config.yaml
n_layer: 22
d_model: 192
n_head: 3
n_kv_head: 3
head_dim: 64
d_mlp: 256
vocab_size: 2048
activation: "swiglu"
norm: "rmsnorm"
norm_place: "pre"
norm_eps: 1e-06
positions: "learned"
qk_norm: false
attn_scale: 0.125
bias: "none"
tie_embeddings: false
parallel_block: false
init: "uniform"
init_std_qkv: 0.0332
init_std_o: 0.0
init_std_up: 0.0332
init_std_down: 0.0
optimizer: "muon"
lr: 0.00281
lr_mult_o: 0.627
beta1: 0.9
lr_head: 0.0084
grad_clip: 2.0
warmup_steps: 200
schedule: "cos"
final_lr_fraction: 0.0
batch_tokens: 65536
seq_len: 1024
doc_mask: true
train_tokens: 483800000
steps: 7383
dataset: "wikipedia_en"
MLP neurons of a small language model. Each row is named by its layer, matrix (gate and up: input weights) and neuron, and shows model dimensions 32-95. Each number is 128 + 24 x the weight over its row's rms, rounded and kept within 0 to 255. A neuron's up and down rows have the sign that makes its largest values positive.
After each neuron's rows, "fires on" lists the tokens most often at its 100 highest values on Wikipedia text that the model never trained on. A number after a token or word is its count.

L19.gate172 [153 129 156 119 157 128 110 119 177  70 143  81  77 138  96 116  90 120 140 126  94 138 123 118 138 126 138 128 158 129 136  72  93 106 134 125 130 152 130 133 163 120 120 134 146 176 174 128 165 160 145 142 147 141 140 133 152 169 124  88 153 165 127 112]
L19.up172 [105 122 137 150 129 101 135  72 145 107  81 121 101 124  82 103 140 117  94 134 164 129 175 136 132  82 134  72 136 133 109 131 127  94 141  79  94 123 123 105 134 179 125 117 152 158 143 121 135 166 137 167 142 125 170  92 123 115 163 142 170 122 118 167]
fires on: "\n" 20, "er" 15, "ed" 14, "ap" 7, ":" 6, "-" 5

L10.gate82 [155 145 117 156 119 121 138 105 163 106 121 121 133 136  99 112  86 129 163 133 124 114 146 108 131  87 144  89  98 103 126  90 138 109 164 142 103 126  87 136 117 113 126 137 151 147 116 120 110 116 131 135  89  94 124 134 177  97 158 120 133 104 129 158]
L10.up82 [100 111 125  82 132 108 115 166 103 165 160 102 164 190 127 126 105 136 132 157 129 141 133 136 145 135 119 155 178  94 102 126 129 165 132 144 162  90  85 120 119 104  79 118  97 119 139 150  98 111 139 124 109  81 114 145 116 110 122 128  92  87 132  57]
fires on: " before" 17, " from" 16, "ike" 12, " when" 11, " in" 9, " off" 6

L2.gate9 [113 105 130  80 135 100 117 171  98  75 107 119 143 107 143 118 148  80 116 116 109 143 156 118 108  94 118 105 128 166 156 123 131 153 130 172  88 145 115 135 114 124 125 108 137 133 104 125  98 143 122 148 158 142 126 119 156 132 173 115 156 123 125 140]
L2.up9 [ 90  95  94 155 142 107 120 188 103  87 124 124 110 158 172 134 151  91 158 121 119 134 140 114  84 139 140 142 148 191 145 144  95 164 153 148 114 122 127 138 122  80  74 136 130 129 112 157 140 103 142 181 107 163 108 111 146 135 155 113 197 130 126 133]
fires on: "u" 42, "alth" 7, "ific" 5, " American" 4, "a" 4

L13.gate181 [119 139 137 116 121 132  93 133 113 117 126 168  81 106  90  86  93 133 125 143 137 118 116 134 165 136 106 140 111 177 117 107 118 122 166 141 102 132  97 129 130 129 123 172 116 135  64 134 160 101 135 109 116 165 142 165 176 125 150 153  97 176 125 163]
L13.up181 [173 142 153 103 123 114 125 124 129 105 133 140 119 110 134 115 128 123 118  89 137 116 139 138 108 100 123 112 170 163 121 158 139 145 109 162 129 115 153 106 151  95 100 106 111 129 123 133 157 119 135 135 133 158 160 142 100 117 142 125 136 155 197  97]
fires on: " Be" 14, " as" 14, " At" 11, " of" 8, " be" 6

L10.gate62 [ 91 120 128 145 126 115 114 130 168 144 131 129 140 145  67 114 161 138 145 121 137  91 145  96 128 130 121 153 107 182  81 125 166 133 176 166  77 107 113 133  60 125  90 115 121 110 122 150 177 165 148 115 113 100 136 101 158 139 157 140 121 138 148 108]
L10.up62 [142 110 120 109 166 137  80 148 148 123 119  75 124 124 157 120 154 131 131 151  87 145 142 181 106  74 107 163  92 133  66 139 115 108 123 138 135 132 118 146 125 153 104 155  93 123 115 143 161 140 150 135 142 145 124 126 102 141 107 119 111 165 114 137]
fires on: "," 28, " R" 24, "ales" 7, "ens" 6

L17.gate136 [128 138 181 140 140 151 148 142 172 110 142 129 140 114  86 156 137  59 115 133 128 147 134 126 108 138 112 127 102 127 103 127 126 104 147 128 191 145 102 126 109 133  94  99 123 163 148 106 136 144 118 105 146 144 158 126 139 111 146 162 163 168 131  99]
L17.up136 [110 134  97 135 125 107 143 162 119  83 126 145  85 136 133 105 140  59  71 133 153 130 163 177  84 129 139 120 161 144 142 136 144 108 132 103  92 185  72  93 175 120 126 122 147 140 125 144 126 101 126  92 142 146 141 160 119 112 151  90 163 111  96 123]
fires on: "==" 46, "\n" 37, "===" 14

L12.gate171 [128 140 159 147 127  91 129 130  91 140 129 182 106 132 147  86 149 134 143  84 121 116 134 118 128 108  98 108 127 123 116 111  89  79 141 151 112 111 112 116 121 134 102 133 104 136 154 166 126 134 167 139 123 123 127 101 160 120 193 130 103 162 107 152]
L12.up171 [143 125 180 133 108  90  99 113 136 108 114 119 165 127  97 124 119 100 147 106 138 105 131 155 153 125 121 121 117 143 105 112 146 146 137 136  96 112  80 123 109 153  91 119 128 124 152 144 137 121 103 122 169 146 135 141 105 114 136 105 100 133 127 145]
fires on: " trans" 20, " fl" 16, " ro" 10, " U" 8, " prot" 5, " end" 4

L9.gate77 [109 133 160 133  91 144 130 115 113  87 130 121 148 109  93 157 127  95 121 164 108  91 151 126 162 158 141 133  95 140 118 131  97 104 159 122 140 137  94  81 115 180 118 143 137 150 136 158 161  92 112 145 117 111 179 130 100 162 127 120  98 161 121  98]
L9.up77 [ 67 156 159 149 124 153 107 133 105 114 129 137 115 133 150 145 117 129 157 164 168 119 156 117 120 180 138  87 146 115 133 121 161  85  83 101 110 132 112 156 144 132 151 144 127 140  72 147 125  75 148 105 101 163 153 109  97 126 124 109 111 134 154  82]
fires on: " sh" 27, "\n" 16, " pro" 13, " h" 10, " ro" 6

L10.gate9 [113 175 106  65 131 139 166 155 105 129 123 115 182 134 135 117 107 140 150 134 113 136  82 145 133 137 155  94 142 155 159 165 130 123 107 107 168 164 116 162 129  85 142  89 144 139 123 122 101 136 135 115 126 134 148 117 115 106 150 129 130 140 185 104]
L10.up9 [167 106 162 167 103 113 114  91 146  87 108 115 102 111  90  98 105 140 144 124 135 131 113 155 129 112  88 116 123 105 159  84  99  90 101  62 147 115 114 149 131 187 139 163 143 166 175 160 127 148 122 108 118 108 163  91 129 126 142 112 145 160 186 134]
fires on: "ult" 15, " Japan" 12, "est" 9, "all" 5, " class" 5, " most" 5

L5.gate109 [ 63 135 159  87 132 138 139 134 129 105 152 113 127 117 118 129 122 163 139 119 152 114 170 145 129 124  96 140 150 155 131 114 130 144 149  98 119  74 150 137 139 159 128 104 139 144 157 139 136 165 129 104 112  88 155 154 138  71 110  86 115 129 146 123]
L5.up109 [112 131 156 106  92 170  80 100 125 143 161 102 149 147 105 126 104 182 126 162 153 120 147 119 145 148 125 136 100 152  86 126 181 142 155 118 159  93 152 126 124 133 167 153 149 131 139 105 143 202 134 142 142 112 152 155 127  70 108 140 105 106 142 127]
fires on: "um" 18, " time" 18, " died" 9, " c" 5, " it" 5

L16.gate44 [ 79 139  91  61 136 135 136 143 118 139 133 123 109  95 124 108 109 122  94 113 113  95 120 122  83 142 112 139 149 142 145 175  79 123 136 136 135 132  98 133 175 163 127 150 145  85 127  72 109 115 140  97 118 109 143 132 135 110 131 131 167 145 125 155]
L16.up44 [160 157 179 133 139 120 125 106 126 136 107 136 144 108 108  99  81 112 106 106 114 112  98 140 128  87 115  89 166 134 119 147 134 146 149 134 144 115 181 127 133 128 146 117 142 121 126 123 135 140 152 103  86 112 130 133 148 133 143 177 163 107 124 152]
fires on: "ly" 16, " also" 14, "ten" 9, "ever" 7, "ually" 7

L19.gate40 [152 122 142 125 139 156 117 135 149 177 159 141 164 121  93  73 110 179 125 135 140 147 148 157 134 174 152 161 155 107 159  92 124  59 139  40 111 145 125 115 130 114 133 142  98  68 175 118 137 187 107 140 148 128 151 133 114 133 106 131 124 133 134 129]
L19.up40 [117 146 124  87 118 128 124 115 106 114 138 106 152 147 150  61 198 118 101 102 102 111 157 147 150 136 124  98  93 106 126 132 159 127 124  85 136 122 130  82 120 113 117 137  98  81 162 127 120 116 155 138 149 137 106 123 139 138 100  88  95 124 116  76]
fires on: "In" 21, " C" 8, " In" 8, " in" 8, "0" 6, "ing" 4

L14.gate225 [ 92 144 111 143 124 105 141 172 111 154 102  97 183  93 115 141 109 151 124 128 113 110 126 153 159  70 147 148  89 171  95 170 133  79  99 119 127  83 142  92  87 110 122 185 129 106 136 101 184 156 121 117  94 151 139  79 120 125 149  87 114 111  98 134]
L14.up225 [112 163 134 152 142 111 122 137 116 115 128 155 152 139  90  90 115 104 140 111 125 118 121 128 144 111 149 103  96 124 108 135 127 140 122 124 137 134 149 193 146 144  80  94 143 137 109 110 142 102 131 180 103 157 155 121 150 107 126 161 117 139 151 114]
fires on: "t" 19, "in" 15, "at" 14, "p" 13, "y" 10, "\"" 5

L18.gate84 [ 98 136 130 157 134 192 125 143 127 116 183 129 151 113 152 119 150 156 118 149 110 118  97 117 139 148 160  92 122 154 155 136 152  97 152  92 142  82 161 112 161 151  64 130 104 127 117 112 110 147 122 122 108 132 142  99 118 122 146 157 109 150  91 111]
L18.up84 [108 141 174 129 146 122 134 157 102 133 171 154 130 143  75 118 154  64 112 158 132 127 136  99 155 102 131 107 132 147 103 112 145 129 135 117 116 121  90 136 145 131 155  91 141 140 127 135  83 106 166  87 173 130 128 143 168  83 138 111 127 141  79 112]
fires on: "\n" 87

L13.gate173 [ 97 108 134  84 158 111 133 120  92 143 132 110 140 111 145 126  86 154  95 104 116 128 124 162 155 143 129 142 172 156 103 136 101  91 176  92 115 173 131  94 135 110 121 158 103 116 121 107 144 111 145 110  90 152 120 138 166 175 133 127 171  85 141 132]
L13.up173 [121 123 133  53 160 115 137 113 125 155 132 157 117 122 112 121 121 111 114 131 133 101 132 145 136 185  85  90 129 141 113 159 115 150 137 150 142 160 117 117 147 116 144 157  91  87 102 109 127  91 194 138 123 145 121 118 155 112 128 150 134 109 130 119]
fires on: " of" 51, " also" 19, " includ" 5

L13.gate145 [115 125 128 105 116  97  89 135 130 140 118 141 149 126 104 119  96 122  97 101 182 131 160 121 137 133 102 128 125 129 127 147 153 112 104 101 135 147 129 182 127 121 133 139 123 112 156  99 144 143 137 132 150 113 143 130 153  74  94 129 156 138 147  77]
L13.up145 [ 92 155 124 120 115 136  79 111 108 196 140  85 125 144 136 131 124 113 108 155 178 140 155 107 102 127  95 132 138 167 128 167 175 108 169 109 129 150 140 105  63 127 156 145 111 135 143 118 171 129 169 110 137 107 109 121  89 157 173 148 140 110 169 135]
fires on: "," 15, "ained" 10, " an" 10, " years" 8, " man" 8, " became" 7

L9.gate87 [124 118 119 131 116 130 146 179 119 165 147 121 132 124 178 138 108 124 135  98 167 185 115 119  96 133 138 106 144 119 175 138  77  93 152 133 131 136 130  88 139 121 141 132  99 168 124 166 138 135 136 117 133 118 112 109 164 142 142 116 101 123 132 136]
L9.up87 [106 152 137 154 105 109 126 142  80 113 164 140 146 109 134 142 114 143 140 150 147 136  92 117 112 116 143 102 173 157 147 106 139 129 104 158 106 128 110 125  98  94 129 137 144 127 191 149 120  83 132 127 121  90 117 136 116 156 133 131 147 139 174 122]
fires on: "\n" 16, "-" 12, " included" 11, " de" 7, " He" 5

L16.gate86 [135 110 118 179 163 143 204 125 115 108 120 144  99 114 126 168 130 117 136 162 112 143 119 116 106 134 106  98 120 109 135 157 118 102 143 106 178  90 153 124 124 132 114 106  77 124 110 150 149 148 174 109 186 148 115 119 159 115 136 119 120 121 104 108]
L16.up86 [ 77 117 169 114 144 128 131 134 104 139 113 110  95 112 154 110 141 112 145 107 152 132 103 141 130 123 107 122 152 109 158 126 106 130 164 157 125 156 119 165 139  91 149 140 138 102  87 139  84 123 120 145 118 121 139 140 104 148 105 135 103 105 114 124]
fires on: "ad" 27, "is" 19, "f" 10, "it" 5

L8.gate139 [141 142 145  80 143 139 138 152 111 115 102 184 125 140 140 159 112 129 182 172 136  86 114 104 144 128 132 150 122 142 141 120 131  88 117 156 153  95 121 130 129 161  99 130 144 138 149 129 109 125 122 174 123 147 164 147 148 133 137 186 127 140 132 156]
L8.up139 [ 77 133 132 129 108 133 131 200 129  71 140 137 115 142 180 152 124  94 135 162 149 153  98 129 118  81 134  78 152 129 137 132 160 160 106 115 113 126 118  73 142 138 131 108 146 137 149 157 101  85 147 112 149 108 134 108 146 146 146 113 162 140 112  96]
fires on: " the" 22, "==" 10, " med" 8, " Reg" 7, "===" 6

L17.gate150 [135 142  96 153 151 169 162 126 113 151 144 155 126 106  80 172  95 108 124 162 114 117 156 116 108 139 112 120 173 101 131 147 142  73 131 145 176  71 168  84 109 162 106 104 101 141 116 146 145  93 139 135 131 128 114 128 110 135 128 132 125 129 141 133]
L17.up150 [140 119 124 145 119 154  88 140 136 121 144 157 124  92 139 145 101  81 144 142 125 146 119 146 107 123 129 126 118 128 134 122 139 117 165 158 142 144 146 117 120 118 140  42 157 103  93  99 193 118 123 119 112 126 133 141 183 120 108 116 133 137 161 130]
fires on: "ot" 13, "it" 12, "m" 12, "ad" 8, "th" 6, "od" 6

L16.gate144 [ 98 171 131 104  98 103 130 129 155 136 175 115 126 100 128  74 172  85 123 159 124 140 132  93 117  93 131 150 104 121 126 106 138 128 160 121 181 125 101 141 156 103 143 144 160 146  94  88 145 119 150 108 101 154 133 161  86 141 144 100 144 165 120  96]
L16.up144 [151 114 117 133 123 102 134 144 144  98 132 123 144 173 133 155 136 104  99 157  97 110 120 178 119 113 136 134 120 107 109 100 188 151  88 144 135 185 125 100 155 126 133 129 148 174 153 153 108 138 118 101 116 115 136 110 140 114 160 112 115 115 137 140]
fires on: "\n" 100